MLP neurons of a small language model. Each row is named by its layer, matrix (up: input weights; down: output weights) and neuron, and shows model dimensions 64-191. Each number is 50 + 15 x the weight over its row's rms, rounded and kept within 0 to 99.
After each neuron's rows, "fires after" lists the tokens most often just before its 100 highest values on Wikipedia text that the model never trained on; "fires on" lists the tokens most often at its 100 highest values on Wikipedia text that the model never trained on.

L14.up936:55 65 42 56 69 47 38 70 65 81 51 30 54 49 57 72 64 75 55 47 62 64 26 60 37 52 83 76 49 57 42 49 72 55 64 40 48 43 75 50 48 39 48 27 54 52 44 65 44 31 21 70 52 59 80 46 47 28 39 38 59 42 61 44 60 38 59 50 37 46 36 19 51 64 37 46 52 60 63 47 61 60 24 85 61 42 48 70 31 39 51 60 48 68 47 51 36 51 46 41 36 71 56 50 71 59 34 47 61 33 23 26 53 46 64 62 60 61 52 46 64 43 53 92 52 37 57 69
L14.down936:63 67 79 49 46 34 45 48 55 35 51 42 70 65 42 49 35 55 28 38 34 66 30 64 65 66 30 70 48 58 54 62 55 84 76 75 50 57 67 61 51 60 43 44 66 31 76 91 42 69 37 61 69 63 59 42 48 60 34 71 38 53 60 50 48 58 32 67 65 41 75 56 64 40 52 25 49 40 61 42 58 55 31 66 47 11 56 42 47 61 58 43 48 30 43 76 50 60 39 31 23 55 75 52 80 59 59 34 38 56 64 34 37 61 42 40 41 57 60 70 39 53 23 44 53 68 49 34
fires after: "9", "8", "0", "7", "6", "1"
fires on: "8", "7", "6", "2", "9", "0"

L8.up1095:70 24 75 58 47 68 60 46 48 33 54 64 44 56 51 53 45 44 58 22 52 54 46 47 56 43 23 81 73 54 71 42 36 70 76 39 50 42 56 29 26 68 51 74 29 38 51 67 27 63 47 56 51 24 64 68 51 72 57 60 62 47 47 57 57 29 92 50 47 68 51 39 28 24 56 65 48 61 52 47 46 50 66 65 45 53 31 38 55 58 54 50 58 38 66 65 62 23 28 34 49 45 51 38 45 49 40 54 33 72 62 53 48 35 68 80 36 47 68 49 65 64 52 48 39 60 61 42
L8.down1095:19 51 48 42 67 46 43 65 47 60 66 58 64 51 87 52 46 45 56 82 39 57 53 24 38 21 41 21 51 56 57 46 34 88 46 46 36 55 72 68 30 30 52 67 52 55 43 74 34 62 63 61 49 46 64 72 36 42 68 77 64 44 65 30 50 63 55 72 65 66 48 42 60 55 61 66 67 50 65 35 30 40 51 66 52 39 43 31 61 51 50 64 45 45 62 47 51 44 54 33 48 61 44 29 60 50 42 58 38 48 90 68 27 58 51 45 06 48 40 62 40 41 71 62 32 62 52 45
fires after: " |", "3", "2", "7", "0"
fires on: " |", " "

L9.up138:63 30 50 52 73 47 28 11 32 29 55 64 33 50 69 58 65 89 75 64 47 58 20 30 26 50 84 80 36 58 46 63 45 59 72 62 53 12 66 59 59 44 36 65 37 30 43 47 55 36 33 67 52 51 55 35 55 61 43 39 46 39 46 41 59 65 51 48 32 62 66 33 39 37 68 41 25 55 60 38 64 32 51 46 47 75 42 55 67 79 42 55 41 53 72 43 59 16 51 45 50 06 39 79 43 52 78 60 48 54 46 67 21 62 48 58 71 60 38 27 35 69 56 51 62 66 49 79
L9.down138:54 56 52 43 77 39 38 65 39 48 50 59 44 54 76 73 56 47 63 54 30 44 65 44 43 09 65 58 24 54 49 45 57 29 45 71 62 51 82 58 25 46 68 39 47 70 42 61 50 62 70 60 42 48 59 51 54 53 56 48 62 35 43 06 38 40 64 53 47 31 53 48 75 42 47 54 54 40 46 44 70 63 45 57 36 77 12 35 69 76 57 57 58 38 49 61 51 52 27 45 77 45 68 57 43 51 64 38 39 25 50 71 47 45 55 34 53 53 60 22 19 61 47 14 49 40 41 44
fires after: " |", " ", "1", "″"
fires on: " ", " |", "3", "E", "1"

L9.up80:58 34 68 46 73 69 62 32 68 72 69 44 85 47 49 59 35 31 72 24 60 48 51 55 67 24 43 64 39 35 24 41 65 62 60 47 36 36 41 63 25 71 77 33 38 29 25 80 23 32 30 67 58 60 65 58 47 37 50 46 73 30 54 43 62 12 19 32 41 27 27 78 53 45 36 14 54 48 49 56 33 56 26 55 33 21 64 68 33 58 49 56 68 58 36 38 60 05 59 39 64 44 62 22 47 51 55 61 61 51 85 91 49 51 44 71 62 67 53 30 37 31 60 60 79 45 39 65
L9.down80:67 50 46 50 46 63 38 22 69 46 59 66 67 54 66 48 61 22 68 28 64 35 23 47 41 46 40 51 67 30 61 55 43 31 50 48 64 39 24 60 58 35 89 53 49 52 49 47 34 72 59 47 66 55 42 55 52 49 39 57 74 43 55 79 29 23 26 49 47 74 53 22 57 52 43 35 82 76 52 63 72 27 30 58 26 36 26 45 53 43 85 38 29 36 44 80 72 50 69 31 47 12 52 57 52 77 56 48 46 36 63 67 25 47 51 28 71 60 46 48 45 62 42 42 34 30 53 48
fires after: "9", "8", "0", "7", "5", "3"
fires on: "0", " as", " up", "9"

L12.up541:42 39 55 69 65 75 39 62 46 63 45 68 57 54 52 63 38 61 34 50 42 37 49 31 45 26 59 60 66 65 94 54 37 20 47 70 37 32 47 57 61 55 53 45 38 48 71 38 30 49 82 49 66 67 55 39 41 72 86 56 59 54 80 64 66 47 49 45 34 37 58 37 33 36 69 40 60 74 54 38 31 46 53 45 57 19 76 61 52 86 39 64 25 55 58 43 67 28 46 61 48 38 67 63 34 69 52 22 58 50 39 53 29 50 52 38 59 43 44 33 35 33 74 61 48 62 48 40
L12.down541:41 68 41 32 62 67 54 65 40 64 55 82 70 23 81 62 61 59 47 59 54 38 32 57 31 31 58 57 18 74 33 70 49 51 50 65 63 53 41 59 59 28 53 63 57 38 61 72 63 36 68 80 84 46 27 58 36 35 51 70 63 51 51 58 59 71 72 73 54 63 79 47 70 55 59 57 37 58 60 60 02 37 58 63 71 54 53 32 50 38 46 51 46 30 54 55 72 63 50 80 33 37 51 52 82 30 61 31 40 39 68 82 21 19 43 58 43 24 68 31 26 48 61 40 56 29 55 60
fires after: " |", ";", "1"
fires on: " ", "9"

L9.up802:44 27 48 48 46 67 62 55 58 48 50 49 73 69 37 63 76 50 32 31 30 39 58 46 58 52 71 49 49 58 68 51 61 96 42 62 52 66 53 36 35 37 60 50 21 30 38 40 44 56 61 40 57 74 24 57 62 47 60 42 64 66 64 53 45 51 44 41 38 43 77 52 72 66 78 48 49 26 45 46 14 62 47 54 28 78 58 31 47 40 40 42 99 70 47 48 48 45 46 32 72 38 55 36 72 43 52 41 39 59 49 62 67 49 47 42 35 30 48 68 33 65 47 48 72 19 57 33
L9.down802:59 53 36 58 28 44 64 64 45 70 64 53 60 95 26 58 63 88 69 57 34 35 44 75 51 79 37 34 49 39 31 34 31 38 43 53 65 37 48 85 48 39 33 47 49 56 55 35 67 30 61 45 41 36 35 36 54 51 83 21 43 30 26 56 55 51 63 42 58 55 62 80 30 50 58 40 73 50 49 47 35 68 43 70 51 49 60 57 77 57 29 40 56 34 69 27 52 76 46 49 38 27 26 58 53 62 38 85 50 52 33 43 33 57 52 35 53 39 43 46 66 41 45 61 67 51 60 58
fires after: "–", " c", " O", " No", "-", " E"
fires on: ".", "1", "2", "'"

L13.up893:42 61 28 23 36 14 67 46 59 28 61 55 52 64 21 41 42 56 40 63 55 47 41 75 57 46 44 36 44 39 25 49 44 54 44 47 53 67 34 41 09 30 45 55 26 68 62 67 36 68 69 28 28 38 17 45 36 41 58 39 47 50 36 21 62 37 33 53 85 50 51 64 63 32 75 33 40 46 30 42 70 71 37 59 59 77 58 42 76 10 58 58 27 64 76 20 45 68 66 52 37 34 36 50 43 63 42 55 46 54 68 46 43 65 38 53 45 53 42 35 53 64 65 51 35 61 68 35
L13.down893:00 69 26 49 41 65 56 62 70 55 42 47 53 75 44 60 20 66 65 63 39 49 38 55 00 49 44 75 42 61 52 43 64 68 58 52 69 66 30 51 70 38 59 57 65 28 50 67 33 73 33 25 36 41 53 33 54 26 42 84 60 46 77 49 37 57 45 75 55 45 45 53 54 62 43 56 65 40 40 50 28 35 46 60 54 31 38 41 32 61 49 51 35 26 51 12 42 73 48 71 75 25 62 57 44 64 45 67 60 63 54 65 53 69 39 27 65 43 86 57 63 48 38 28 60 48 45 72
fires after: " ", "-"
fires on: "1", " ", "2", " ("

L9.up874:27 35 44 30 73 29 36 49 31 60 61 59 48 25 59 23 54 41 39 73 36 32 42 48 23 44 57 52 67 60 52 45 41 41 78 48 50 50 48 75 48 64 34 49 49 53 39 50 42 30 54 44 47 26 69 48 55 48 52 64 46 49 42 43 64 45 26 32 38 40 49 46 70 32 41 37 33 48 37 43 81 33 50 72 63 53 37 38 59 36 48 15 53 45 13 78 70 45 39 49 57 27 41 48 50 38 13 64 53 33 36 50 17 56 48 67 43 44 33 27 69 49 44 62 32 40 75 17
L9.down874:79 46 70 50 29 58 21 94 49 30 56 43 62 57 48 38 44 73 61 51 56 52 37 54 49 59 67 72 39 54 99 12 37 46 50 64 59 66 49 23 55 38 47 55 36 41 41 39 36 53 44 55 39 31 55 41 45 55 36 33 44 44 87 67 27 18 56 53 48 52 42 53 39 71 67 65 43 17 58 74 47 26 37 34 69 38 47 39 48 53 65 70 59 30 53 38 35 59 49 62 53 43 40 55 44 59 55 63 55 32 35 50 75 44 47 47 48 68 54 72 56 56 32 60 47 65 53 77
fires after: " ", " at"
fires on: "1", "2", "-", " ", " to"

L12.up360:68 53 36 47 54 34 50 67 16 86 53 72 35 60 17 52 54 63 50 46 30 43 45 26 78 42 68 32 61 35 33 41 55 49 71 68 53 49 43 63 74 47 36 50 67 83 47 40 38 83 63 41 54 89 23 63 48 79 57 54 55 44 44 41 33 64 49 48 49 16 66 64 66 77 58 62 56 52 33 38 56 50 34 48 46 46 54 43 70 54 54 44 40 58 61 39 78 59 57 58 53 55 42 21 52 59 44 57 33 53 49 79 18 20 59 34 45 57 42 31 67 61 66 65 81 50 60 36
L12.down360:72 45 21 39 73 44 43 87 48 38 42 67 03 49 34 64 56 56 45 54 44 50 77 57 55 24 29 48 54 52 41 56 57 52 54 57 47 36 70 44 31 60 60 26 44 45 91 35 37 51 64 58 54 57 47 82 50 49 57 85 68 65 46 46 49 56 61 47 49 30 29 63 58 32 39 48 65 49 38 48 47 62 87 73 63 38 27 49 32 59 44 74 62 67 47 47 38 60 53 60 44 42 80 45 23 43 66 58 58 46 40 28 33 73 39 29 53 61 54 69 68 48 57 46 46 49 58 30
fires after: " ", "1", "5"
fires on: "1", "2", ","

L9.up269:68 54 24 47 23 43 47 75 61 46 46 47 61 44 53 67 46 55 51 52 47 32 39 57 44 53 41 38 68 21 50 64 50 57 58 66 69 60 64 29 30 37 56 47 34 53 25 46 31 30 55 65 47 48 20 42 32 34 58 65 40 46 52 58 54 52 50 43 59 79 59 22 58 90 50 21 47 59 37 50 36 39 29 57 42 48 23 64 47 42 65 39 45 34 54 42 47 35 48 46 36 45 58 29 66 43 36 55 67 73 54 65 34 22 58 54 54 57 38 60 57 38 33 42 57 76 62 40
L9.down269:35 53 75 58 41 61 65 51 38 38 46 22 49 75 33 59 36 59 60 87 72 69 41 71 49 57 39 61 45 69 66 60 64 59 46 58 60 69 22 35 78 29 58 21 32 61 49 45 21 57 63 30 21 63 58 52 49 66 49 37 72 55 70 58 42 48 51 51 70 37 47 41 66 42 60 52 40 48 29 74 51 62 30 66 76 44 23 58 33 29 31 69 47 57 58 61 47 62 47 45 71 44 52 50 44 41 60 53 44 57 53 71 50 47 56 21 38 23 65 20 49 76 45 45 52 59 32 44
fires after: "6", "8", "-", "7", " re"
fires on: "9", "0", " of", "-", "1", "5"

L9.up317:52 34 51 42 70 50 41 73 21 53 81 70 52 39 50 77 31 42 58 66 40 76 72 71 51 40 66 45 34 51 63 65 71 63 53 44 35 65 77 38 72 61 42 52 39 29 51 66 66 47 47 42 17 38 71 49 90 48 47 50 47 31 22 62 63 43 56 48 29 65 28 27 56 50 62 66 63 50 37 53 40 56 35 87 36 35 44 49 43 61 49 58 54 41 54 20 61 46 49 44 59 27 57 31 56 53 53 71 29 53 76 26 58 91 51 64 41 40 48 44 65 67 66 60 51 77 36 49
L9.down317:45 60 61 66 50 63 35 59 44 42 53 70 63 51 58 33 37 46 56 70 37 44 64 36 64 19 47 67 63 50 67 76 57 36 39 36 67 36 53 52 51 47 22 52 62 25 54 60 42 92 04 61 43 26 36 37 52 43 53 37 61 43 45 45 53 54 72 45 50 48 59 62 37 15 36 19 58 16 46 36 36 46 40 15 51 45 43 61 44 83 34 43 37 54 60 49 46 56 29 62 42 36 58 26 37 49 66 38 59 66 46 45 44 53 25 49 32 40 72 52 55 59 31 65 32 88 57 23
fires after: " |", " ", "8", "%", "0", "7"
fires on: " |", " "

L9.up849:64 66 13 51 49 65 44 57 63 48 56 57 53 60 59 42 28 58 58 47 45 15 53 23 75 19 58 55 45 58 36 59 54 62 36 52 54 46 53 48 53 48 56 35 62 55 53 54 44 43 42 54 28 29 31 36 68 52 44 56 42 63 66 53 33 31 32 32 54 25 66 22 63 27 42 56 46 64 37 55 32 36 48 44 60 51 41 59 57 57 62 77 70 55 46 44 58 54 41 53 53 71 52 51 64 66 43 62 35 32 39 69 77 56 53 27 53 49 50 61 32 63 40 51 29 49 58 55
L9.down849:62 29 32 84 46 58 61 35 47 72 57 40 67 54 69 59 23 25 53 63 52 33 45 51 56 85 55 30 44 39 37 55 41 29 26 30 48 71 76 44 76 49 49 52 58 68 54 44 50 45 23 57 30 64 66 56 46 36 40 26 61 54 54 80 48 50 40 54 74 33 49 46 45 66 50 48 19 44 89 42 36 66 73 40 36 52 62 53 37 47 21 57 59 23 57 46 85 62 42 28 49 61 26 49 54 44 35 33 71 36 57 64 52 54 45 42 54 47 84 61 32 67 50 80 60 28 34 44
fires after: "9", "0", "1", "7", "2", "8"
fires on: "9", "0", "1", "5", "2", "4"

L14.up992:38 15 35 44 71 94 55 16 61 51 49 34 45 36 58 51 29 38 49 77 30 42 39 48 58 70 72 66 45 42 73 48 62 58 70 42 61 25 44 31 48 71 57 50 38 39 73 48 67 43 38 45 56 47 54 51 44 59 60 66 41 46 53 55 59 50 55 60 61 18 46 47 55 54 57 46 57 50 59 41 41 26 51 73 52 47 37 28 33 76 44 64 34 57 24 61 44 56 25 26 44 60 43 49 84 62 50 54 61 52 34 81 39 50 01 55 72 70 37 52 54 21 29 31 52 52 52 32
L14.down992:49 41 49 41 37 68 47 27 69 49 48 41 57 60 85 53 62 56 68 54 71 48 46 56 57 56 60 53 52 48 43 75 51 74 52 46 44 59 43 37 60 06 76 54 49 40 41 57 62 46 87 36 48 61 49 68 36 60 51 66 49 49 53 52 41 50 43 50 37 32 52 40 44 68 49 47 57 74 68 48 56 21 47 51 58 31 53 40 36 50 62 62 51 44 39 68 37 52 61 68 49 39 45 35 38 42 91 44 48 40 62 62 47 31 24 69 39 53 06 48 62 68 52 59 40 32 53 50
fires after: "0", "1", " ", "9", "4"
fires on: "9", "°", "2", "0"

L16.up1008:48 41 49 58 76 06 39 43 79 61 34 52 31 51 77 26 45 20 51 70 54 48 51 09 60 40 72 53 69 77 42 49 44 60 59 26 62 48 49 49 47 25 50 69 34 85 46 42 63 63 65 54 64 37 47 69 83 60 55 44 63 68 48 59 49 51 36 63 59 61 47 46 43 41 58 47 15 41 33 62 53 61 47 58 42 43 65 58 51 41 68 30 60 50 78 34 49 43 53 46 40 61 28 83 23 50 52 70 43 43 36 25 23 43 60 33 63 41 32 43 52 44 54 52 84 39 47 35
L16.down1008:62 34 58 37 30 29 57 33 70 63 62 52 46 57 47 18 59 12 46 92 52 35 44 54 39 06 61 56 64 46 42 48 50 27 70 22 76 55 91 67 58 37 58 64 59 68 48 48 40 38 42 17 37 62 87 42 51 62 25 62 41 29 60 47 46 46 44 54 65 29 82 53 50 72 38 44 66 45 47 48 34 34 47 49 70 53 31 64 40 27 27 60 60 62 47 50 53 39 52 23 61 54 47 67 57 68 64 48 48 42 35 40 49 53 64 62 39 58 70 40 49 35 56 56 59 28 23 54
fires after: "0", "9", "8", " up"
fires on: "1", "0", "3"

L8.up129:57 58 31 56 68 34 30 64 54 55 16 76 39 44 42 82 43 53 49 37 36 54 53 56 60 56 61 38 48 48 76 56 65 56 57 51 30 37 47 99 43 65 62 91 49 35 37 71 53 64 64 30 39 51 55 58 36 40 68 55 37 31 53 50 43 42 50 78 50 51 43 50 46 63 41 94 42 63 59 20 35 56 39 50 52 47 38 59 81 87 52 33 19 51 56 58 46 54 62 80 22 60 58 53 28 31 59 53 56 61 51 41 52 43 48 81 45 56 50 43 74 59 57 50 69 80 38 66
L8.down129:23 43 67 42 64 36 25 39 53 73 72 46 31 26 65 55 41 62 25 60 53 45 57 79 76 24 56 53 27 45 63 29 60 65 48 88 40 36 55 43 70 71 86 58 57 52 48 50 54 56 62 25 44 25 42 41 26 40 82 33 55 37 44 65 39 48 70 38 61 47 46 52 57 47 40 48 53 52 40 82 50 56 58 40 37 45 41 46 53 64 49 31 51 35 76 69 47 72 40 59 57 47 65 62 44 70 64 67 54 61 45 81 53 37 67 77 62 42 37 25 58 47 56 56 68 58 54 44
fires after: " ", "1", "0", "2", " |"
fires on: " |", " ", ","

L8.up486:55 49 54 62 34 42 70 66 55 44 46 71 14 35 65 39 63 47 44 40 57 45 75 53 41 66 61 43 58 33 44 85 53 45 64 43 68 56 25 38 63 51 46 38 58 48 45 35 51 52 20 42 21 19 93 67 42 45 44 58 11 44 35 47 34 53 61 54 51 56 38 45 41 50 65 34 82 49 58 33 67 28 44 44 62 39 50 25 53 38 73 53 20 51 34 35 47 51 51 53 33 62 78 47 37 65 24 35 35 44 66 34 49 59 40 64 53 74 37 40 50 73 46 45 39 62 52 36
L8.down486:67 89 23 57 21 63 39 75 56 65 33 52 59 63 48 73 65 50 42 47 59 45 51 43 67 58 30 41 58 71 44 55 62 42 46 65 13 38 64 65 49 42 62 49 28 52 73 47 62 39 25 44 22 94 40 33 53 42 24 40 44 41 10 57 66 46 72 59 30 38 51 52 52 41 38 39 31 56 31 59 41 57 32 46 36 68 47 35 73 14 59 40 50 60 40 54 34 66 53 50 57 40 24 61 26 63 72 69 49 74 58 54 55 77 49 30 38 53 51 54 39 26 38 72 68 43 59 62
fires after: " |", " ", "ok", "|"
fires on: " ", "k", "3", " hold"

L14.up1053:70 47 44 54 78 39 54 50 54 74 50 74 40 49 60 14 37 60 57 68 62 31 26 70 52 27 86 41 54 38 78 49 43 86 75 39 29 19 52 54 55 48 47 44 53 49 57 32 52 58 64 61 65 78 61 58 47 82 51 55 50 20 38 46 82 50 49 52 63 60 49 39 50 48 58 67 55 30 44 32 27 45 47 64 55 70 29 45 31 55 72 42 70 61 44 50 43 47 59 25 45 73 43 37 43 37 64 35 42 35 48 57 38 48 36 40 37 57 67 52 33 44 67 51 58 49 19 59
L14.down1053:03 66 52 59 19 65 71 42 42 14 66 48 54 62 48 44 50 61 44 51 45 35 48 36 53 40 52 74 76 49 25 66 34 28 64 51 69 64 40 31 52 59 56 64 40 55 37 52 43 74 07 69 41 59 53 63 52 84 47 39 76 81 32 32 30 37 65 72 60 75 42 46 51 21 53 71 68 47 34 43 38 70 36 57 60 63 41 52 58 71 71 47 64 49 46 65 58 42 64 46 63 46 77 56 17 55 53 36 79 68 42 54 68 43 55 74 47 39 69 41 67 52 47 53 26 49 23 58
fires after: "–", "0", " (", "″", " "
fires on: "0", "″", ")", "E", "2"

L14.up1076:42 47 55 39 58 54 65 53 55 46 37 48 55 53 47 27 21 54 36 43 45 45 50 48 47 64 60 51 46 40 45 39 53 42 46 57 65 27 45 60 26 40 58 31 58 47 71 70 46 43 49 46 75 81 37 57 28 19 35 47 69 50 62 48 49 54 56 52 91 83 64 46 72 35 39 76 27 70 20 47 50 34 48 72 47 71 22 36 51 32 37 46 52 78 14 33 69 37 52 33 72 70 48 55 45 58 56 86 71 77 31 37 30 57 39 38 42 57 27 55 46 35 73 43 58 64 43 44
L14.down1076:87 60 40 45 31 79 43 50 39 44 41 61 37 54 47 34 74 40 58 59 69 51 41 62 53 11 35 53 57 56 15 48 58 36 39 56 55 41 51 31 72 36 54 60 49 43 64 52 45 66 49 49 32 44 59 40 62 43 49 37 85 58 59 98 51 58 64 48 50 44 54 65 49 61 56 07 56 18 38 47 62 39 65 46 78 56 52 34 48 50 63 83 53 53 52 56 59 44 58 59 86 87 58 26 43 50 49 69 31 53 00 39 45 32 55 56 13 62 52 37 47 39 69 43 56 65 62 49
fires after: "0", "9", "8", "1", "-", " "
fires on: "1", "9", "8", "0", "7", "2"

L8.up288:44 55 62 39 52 32 53 67 39 64 25 45 70 73 37 40 75 51 81 65 68 66 54 46 22 58 36 27 62 46 59 72 76 48 53 37 54 09 31 56 50 59 65 56 51 39 64 46 20 18 34 60 44 50 48 55 96 33 42 49 35 47 72 47 47 42 42 29 62 23 39 63 55 50 64 44 51 84 53 43 38 27 67 37 44 56 45 51 74 70 63 65 89 44 54 76 49 54 21 87 51 49 54 21 54 44 51 46 35 43 54 59 48 54 34 60 57 57 52 54 31 55 50 23 28 61 62 30
L8.down288:55 49 51 75 55 32 49 53 90 31 55 48 56 47 57 46 51 35 50 69 43 48 36 41 57 41 51 39 73 48 58 50 67 44 71 62 43 34 33 26 42 51 52 63 48 15 42 64 38 55 43 38 59 58 76 51 55 14 57 35 69 53 58 78 56 54 52 46 30 48 34 40 36 38 41 46 68 44 48 71 51 51 54 11 62 31 51 87 28 67 63 45 42 59 27 69 42 61 63 46 39 56 80 59 71 43 34 30 26 49 34 56 69 51 47 76 35 54 42 09 45 48 45 51 31 55 47 23
fires after: "1", "0", "3", "5", "4", "7"
fires on: "%", " |", "7", "4", "5", "1"

L9.up44:64 51 53 36 41 61 55 31 37 16 37 43 76 36 50 33 44 36 51 57 55 21 43 20 50 42 43 67 69 60 69 44 38 75 43 50 76 44 56 34 44 43 57 36 76 62 60 74 52 21 59 62 69 22 60 47 41 64 40 35 57 55 58 22 42 76 66 59 62 46 57 35 43 17 42 38 44 60 58 68 49 43 54 40 67 65 47 42 56 63 55 61 59 19 57 28 45 27 30 23 45 41 48 57 68 75 49 52 28 58 61 72 17 46 35 51 53 63 45 40 49 37 84 48 64 45 45 21
L9.down44:71 62 31 62 63 29 70 33 50 54 56 31 63 65 35 52 16 59 56 69 54 24 17 56 49 49 62 34 50 42 63 64 35 41 71 71 62 45 23 28 53 42 49 57 80 64 69 25 41 58 46 47 22 49 25 62 30 61 52 49 23 16 48 61 53 41 37 62 26 55 47 52 51 50 48 47 60 45 30 79 65 62 43 25 69 24 45 57 60 35 62 53 44 49 38 50 11 70 38 52 40 31 31 75 22 61 48 74 69 64 48 31 67 53 61 46 46 52 44 53 72 40 66 48 37 58 13 62
fires after: " ", "-", "_", "–", "."
fires on: "0", "1", "2", "m"

L8.up772:33 64 48 24 71 55 53 40 45 53 55 58 27 33 40 43 58 49 67 40 70 60 40 51 71 65 41 77 30 36 45 57 28 42 37 50 42 26 47 54 32 55 42 81 42 33 60 46 51 49 67 69 59 67 61 68 52 36 74 62 51 41 58 68 58 57 53 41 35 48 35 51 48 50 40 48 55 62 52 23 41 63 51 15 56 85 43 31 33 59 74 23 72 58 29 45 46 53 39 58 23 44 45 49 43 25 40 64 47 33 45 48 44 31 61 66 48 61 30 76 21 46 50 44 64 81 68 22
L8.down772:42 54 66 42 60 48 23 73 56 54 47 55 44 52 42 43 55 21 68 48 66 43 26 33 39 24 41 54 47 56 48 43 70 64 54 57 55 30 54 69 58 67 57 47 64 92 55 36 76 44 43 65 59 66 70 72 14 51 72 49 36 63 26 34 36 58 59 41 20 38 48 73 60 41 55 68 46 42 63 43 50 46 43 48 55 74 52 67 80 63 21 55 46 43 68 56 27 63 26 36 70 59 58 43 29 38 74 64 52 36 52 48 33 68 49 58 43 57 20 43 60 29 71 66 64 40 23 54
fires after: " |", " ", " U", " States", "°", "2"
fires on: " ", "5", "2", " |", "6", "."

L7.up556:47 49 41 28 47 27 52 49 87 52 47 35 50 45 72 49 52 50 71 61 36 32 43 50 63 55 84 38 46 49 51 51 62 40 36 44 26 18 26 88 40 46 39 31 43 66 66 53 48 67 35 60 40 53 63 53 35 65 47 47 45 10 41 42 77 51 34 51 52 47 37 35 41 84 13 66 53 58 61 40 24 15 52 49 47 50 60 54 84 42 74 20 78 58 47 50 30 30 28 34 51 46 60 27 32 38 59 74 53 60 58 13 57 44 74 63 27 55 50 69 63 41 31 63 25 63 47 52
L7.down556:50 52 36 50 44 76 62 36 14 42 37 32 60 44 59 47 76 38 45 64 88 48 50 35 89 37 46 16 48 70 67 62 53 48 48 41 45 60 33 52 49 38 73 80 49 76 49 57 59 50 50 65 48 48 76 36 59 64 21 46 66 64 42 48 36 79 44 53 44 33 50 40 65 84 45 37 55 47 50 52 37 50 65 45 55 46 27 42 40 53 43 64 74 51 44 43 85 62 71 55 70 50 63 60 56 31 30 57 41 42 51 78 50 42 62 45 40 55 59 34 37 11 66 31 38 67 47 55
fires after: ".", "8", "5", "7", " of", "6"
fires on: "5", "7", "8", " the", "2", "3"

L7.up758:43 47 42 57 15 48 42 51 51 64 43 77 15 65 67 67 71 52 50 39 59 44 44 47 29 56 66 25 66 13 39 43 27 56 62 45 63 52 37 32 67 45 43 36 34 37 37 60 24 84 45 26 66 65 59 56 55 44 43 65 46 56 56 44 83 37 20 09 35 60 53 42 31 80 54 24 34 20 66 35 34 41 47 61 43 47 43 53 62 22 59 67 39 58 43 68 46 66 46 66 35 52 32 41 53 58 47 49 54 49 41 52 62 50 54 69 47 30 64 47 55 43 44 43 55 37 67 59
L7.down758:77 47 44 49 47 44 34 58 65 49 53 57 31 46 05 42 50 66 89 34 51 36 68 65 45 47 32 37 91 70 77 25 50 32 52 47 79 32 34 37 35 58 39 53 40 62 53 34 64 33 29 31 41 94 67 33 43 35 50 63 59 25 40 34 37 60 33 31 49 48 67 66 31 29 39 33 44 31 38 69 74 69 66 47 61 70 50 38 69 48 63 44 49 61 68 56 15 55 42 42 61 42 45 77 69 39 55 58 28 49 50 47 49 54 83 50 25 42 39 83 45 53 25 73 20 29 62 40
fires after: " |", "|", " W", "."
fires on: " ", " Party", ":", " a"